Weights of a small transformer language model.
Size: 10 layers, width 512, 4 heads of 128 (2 for keys and values), MLP 1344 SwiGLU, vocabulary 32000, 61.3M parameters.
MLP neurons of a small language model. Each row is named by its layer, matrix (down: output weights) and neuron, and shows model dimensions 192-287. Each number is 128 + 24 x the weight over its row's rms, rounded and kept within 0 to 255. A neuron's up and down rows have the sign that makes its largest values positive.
After each neuron's rows, "raises" lists the tokens whose logits its output raises most directly, leaving later layers aside; "fires before" lists the tokens most often just after its 100 highest values on Wikipedia text that the model never trained on.

L2.down680 [109  81 167 112 140  91 116 123 112 136 169 162 139  97 185 142  92 134 140 119 114  97 161 133 132  92 171 141  91  52 133 117 112 102 137 123 155 145  92 169 136 179 130 165 174 152 139 121 134 143 115 121 123 123 111 135 189 136 180 156 134  90 139 185 112 102 119  97 147 118  94 173 127 118 118 126 150 129 128 162 111  75 118 157 142  98  77 160 153 122 110 115 113 188 167 125]
raises: "ing", "able", "ed", "ant", "est"
fires before: "s"

L6.down102 [118 101  78 119 161 126 107 106 115 159 152 175 107 119 127 103 163 130  89 144 126 112 143 113 111 121 133 104 143 149  75 124 127 154  70 154 151 155 119 113 173  85 110 143 109  88 135 110 120 111 138  97 134 137 130 135 150 130 136 106 170 101  83 112 174 100 104 133 124 117 140 128 141  97 108 102 110 138 126 150  95 129 163 138 168 188 116  94 131 125 128 149 160 121 110 144]
raises: "er", "ized", "ling", "sh", "s"
fires before: "s"

L5.down887 [130 114 123 107 118 114 135  87  67 147 139 119 124  71 130 128 104 137 131 153  82 113 144 135  88 164  76 144 138 105 120 115 171 138 173 125 120  99 148  86  99 142 120 128 138 137 126 145 146 170 120 112 156 132 144 134 142 142  97 138 136 161 158 111 122 152 123 124 119 121 133 131 153 115 109  92 121 164 136 135 112  71 142 124 162  74 145 121 136 188 154 126 113 131 141 140]
raises: " those", "die", " others", " its", " them"
fires before: " the", " his"

L6.down212 [152 130 155 133 136 126 149 114 161 133 134 108 148 107 114 110 126 115 116 142 133 104 119 147 151 128  99 122 125 107 139  89  95 130 122 153 116 140 140 129 116 141 108 147 133 129 172 117 135 112 143  59 137 143 150 167 132 100 112 151  95 150 112 151 141 125 116 124 149 133  69 139 144 153 134 141 106 137  87 149 119 255 126 145  89 135 122 131 132 113 130 147 118 143 157 119]
raises: "\n", " Another", " Later", " This", " Their"
fires before: "\n", " The", " He"

L6.down1242 [141  99 120 157 132 127 108 128 112 141 139 103 103 131 155 167 102 142 108 133 136 149 102 103 112 141 162 142 140 137 166  93 149 113 107 106  87  93 119 124 162 125 142 130 141 151 128  81 138  96 106 112  90 117 139 119 146 117 156 126 122 125 137 126 145 132 103 106 149 128 141 134  94 140 156 149  97 120 104 133 213 158 117 138 147 123 100 129 159 113 123 146 115 153 128 142]
raises: "ment", "ments", "able", "ably", "ible"
fires before: "ing", "ed", "ment", "ments", "or"

L6.down1144 [140  79 162 151 108 154  86 138 125 103 120 174  82 106 136 142 148 143 124 157 133 129 112 143 149 151 139  92 147 151  97 116 120 130 149 159 112 119 128  96 121 119 173 122  97 147 140 123 124 126 133 150 124 125 128 178 145 146 154  98 182 136 130 102 153 169 133  96 129 115  93  98 121 116 164 132 140 126 173 137 131 137 149 136 110 127 103 107 144 129 111  85 119  85  94 106]
raises: "d", "du", "ing", "ling", "cock"
fires before: "s", "d", "ed"

L6.down163 [110 121 140 103 136 165 149 163 122 139 170 107 140  94 161 180 148 140 154 155 135 106 179 103 144  79 111 136 130 142 165 111 107 149 115 142 108 121 101 153 152 151 105 142 114  91 149 117  92  98 115 105 100 151 120 111 132 135 135 108 112 124 112 150 169 131 139 154  97 109 111 117  86 126 118  96 126 117 107 155 105 162  96 114 126 126 136  80 143 136 119 111 128 130 143 104]
raises: "\n", " |", " early", "iti", "-"
fires before: "\n", "-", "|"

L2.down1079 [119 148 112 161 102 138 127 141 148 148 141 100 177 134 129 113 131 147 139 102 156 111 135 109 105 125  84 152 103 117 110 144 108  84 118  94 116 194 103 122 140 109 149 121 120  90 157 147 116 144 112 172 106 117 144 105 155 113 133 147 143 157 146 116 102 141  92  93 118  95 141 148 148 110 101 120 107 134 116 142 126 255 137 100 160 123 117 119  99  98 110 138 122 126 131 122]
raises: "=", "-", " rate", "R", " action"
fires before: "-", "\n", "="

L6.down780 [141  88  92 125 164 107 132 123 111 143 135 159 124  67 109 115 125 106 166 151 129  91 120 138 124 137 128 140 149 126 106 110 125 142 128 136 127 125  95 143 128 129 122 131 124  86 155  99 120 114 122 117 131 124 146 183 157 117 151 107 182 105 160 127 130 154  83  94 160 116 139 116 131 173 122 132 117 103 106  96 106 137 108  99 174 141 117 110 173  73 117 141 163 161 157 140]
raises: " him", " them", " their", " the", " its"
fires before: "ed", "s", "ing", "d"

L6.down976 [153 135 132 121 123 162 114 122  96  54 132  86 135 154 106 139 125 135 104  62 142  78 109 130 120 137  81 129 194 142  87 159 159 127 103 151 101  76 124  76 106 146 150 186 145 144 135 124 154 127 118 106 159 149 141 127 111 120  96  96 120 168 130 131 118  95  89 147 160 122 133 147  92 100 108 127 113 141 125 151 160 255 122 153 150 145 124 179 133  94 164 148 109 129 129 121]
raises: " They", " Their", " After", " He", " Another"
fires before: "\n", " He", " She", " In", " The", ","

L6.down615 [121 125 101 135 124 150 119 129 127 146 156 127 134 131 132  73 120 151 156 152 145 123 123 120 113 127 117 121 161 119 111 139 155 107 157 140 140 107 102 126 140 122  88 108 130 113 146  95 129 105 105  85 121 134 172 101 142 157 122 130 162 102  64 121 113 162 155 103 127 155  88 120 134 155 136 146 102  74 111 167 124 158 137 122 155 149 166 116 140 156 129  82  95 152 177 115]
raises: " |", "incumbent", "inc", "\n", " spoken"
fires before: "\n", " |", "|", " "

L5.down876 [166  97 125 144  75 118 198 136 165 146 132 110 126 158 111 111 123 118 114 123 128 121 173 154 116 164 145 127 132 129 148 128 116 148 116 171 124 139 146  82 117  99  97 120  95 109 144 131 111 134 184 144  84 146 111 157  96 146 108 150 139 195 137 141 165 109 143  95 109 114 190 143 126 131 110 138 163 124 155 124 168 135 117 164 148 155 172 137 161 120 137 114 129 121  83 125]
raises: " upon", " on", "ency", " heavily", "use"
fires before: " on", "ing", " in"

L5.down30 [156 131 193 116  80 131 140 131 163 138 131 137 117 126 106 126 156  62 116 142 137 117 114 111 101 135 135 102  82 151 131 136 117 180  75 143 124 116 146 143 139 112 115 118  97 115 124 116  99 120  80 109 176 147 121  83 160 110  89  92 118 103 156 136 117 156 127 138 111 103 156  90 152  86 137 158 143 130 143 115  97 131 154 123 122 144 100 149 108 141  89 125 116 144 138 132]
raises: "s", "ful", "t", "rs", "shire"
fires before: "s"

L5.down197 [122 188 116 144 118 134 152  97 177 105 126 122 142 132 105 102 100 140 120 143 121 136 130 111 124 117 127 105 131 109 129 139  83 117 131 132 118 116 171 116 134 155 120 107 137 154 112 160 144 148  98 112 119 116 146 176 122 143  91 202 133 115 110 131 122 146 115 103  74 167 138 104  99 163 175  99 134 122 167 183 149 152 155 123  97 131 151 118  89 112 128 147 135 141 103 157]
raises: "---|---|---|---|", "iti", "ree", "oon", "uit"
fires before: "---|---|---|---|", "|", " |", " ", " 1"

L6.down376 [144  58 147 106 144 131  91 116 132 138 133 138 146 140  98 152 117  95 148 113 137 123 129 136 107 132 105 162  96 167 103 151 132 118 145 162 165 125 155 135 117 166  98 138 136 132 124 100 136 131 152 126 134 128 160 131 160 159 123 118 137 144 161 120  95 113 127 128 142 155 144  98 165 107  71  80 118 132 162 147 118  83 146 139 134  97 139 206 136  85  69 150 107 108 145  87]
raises: " by", "ft", " via", "river", "ev"
fires before: " by", " in", " to", " on"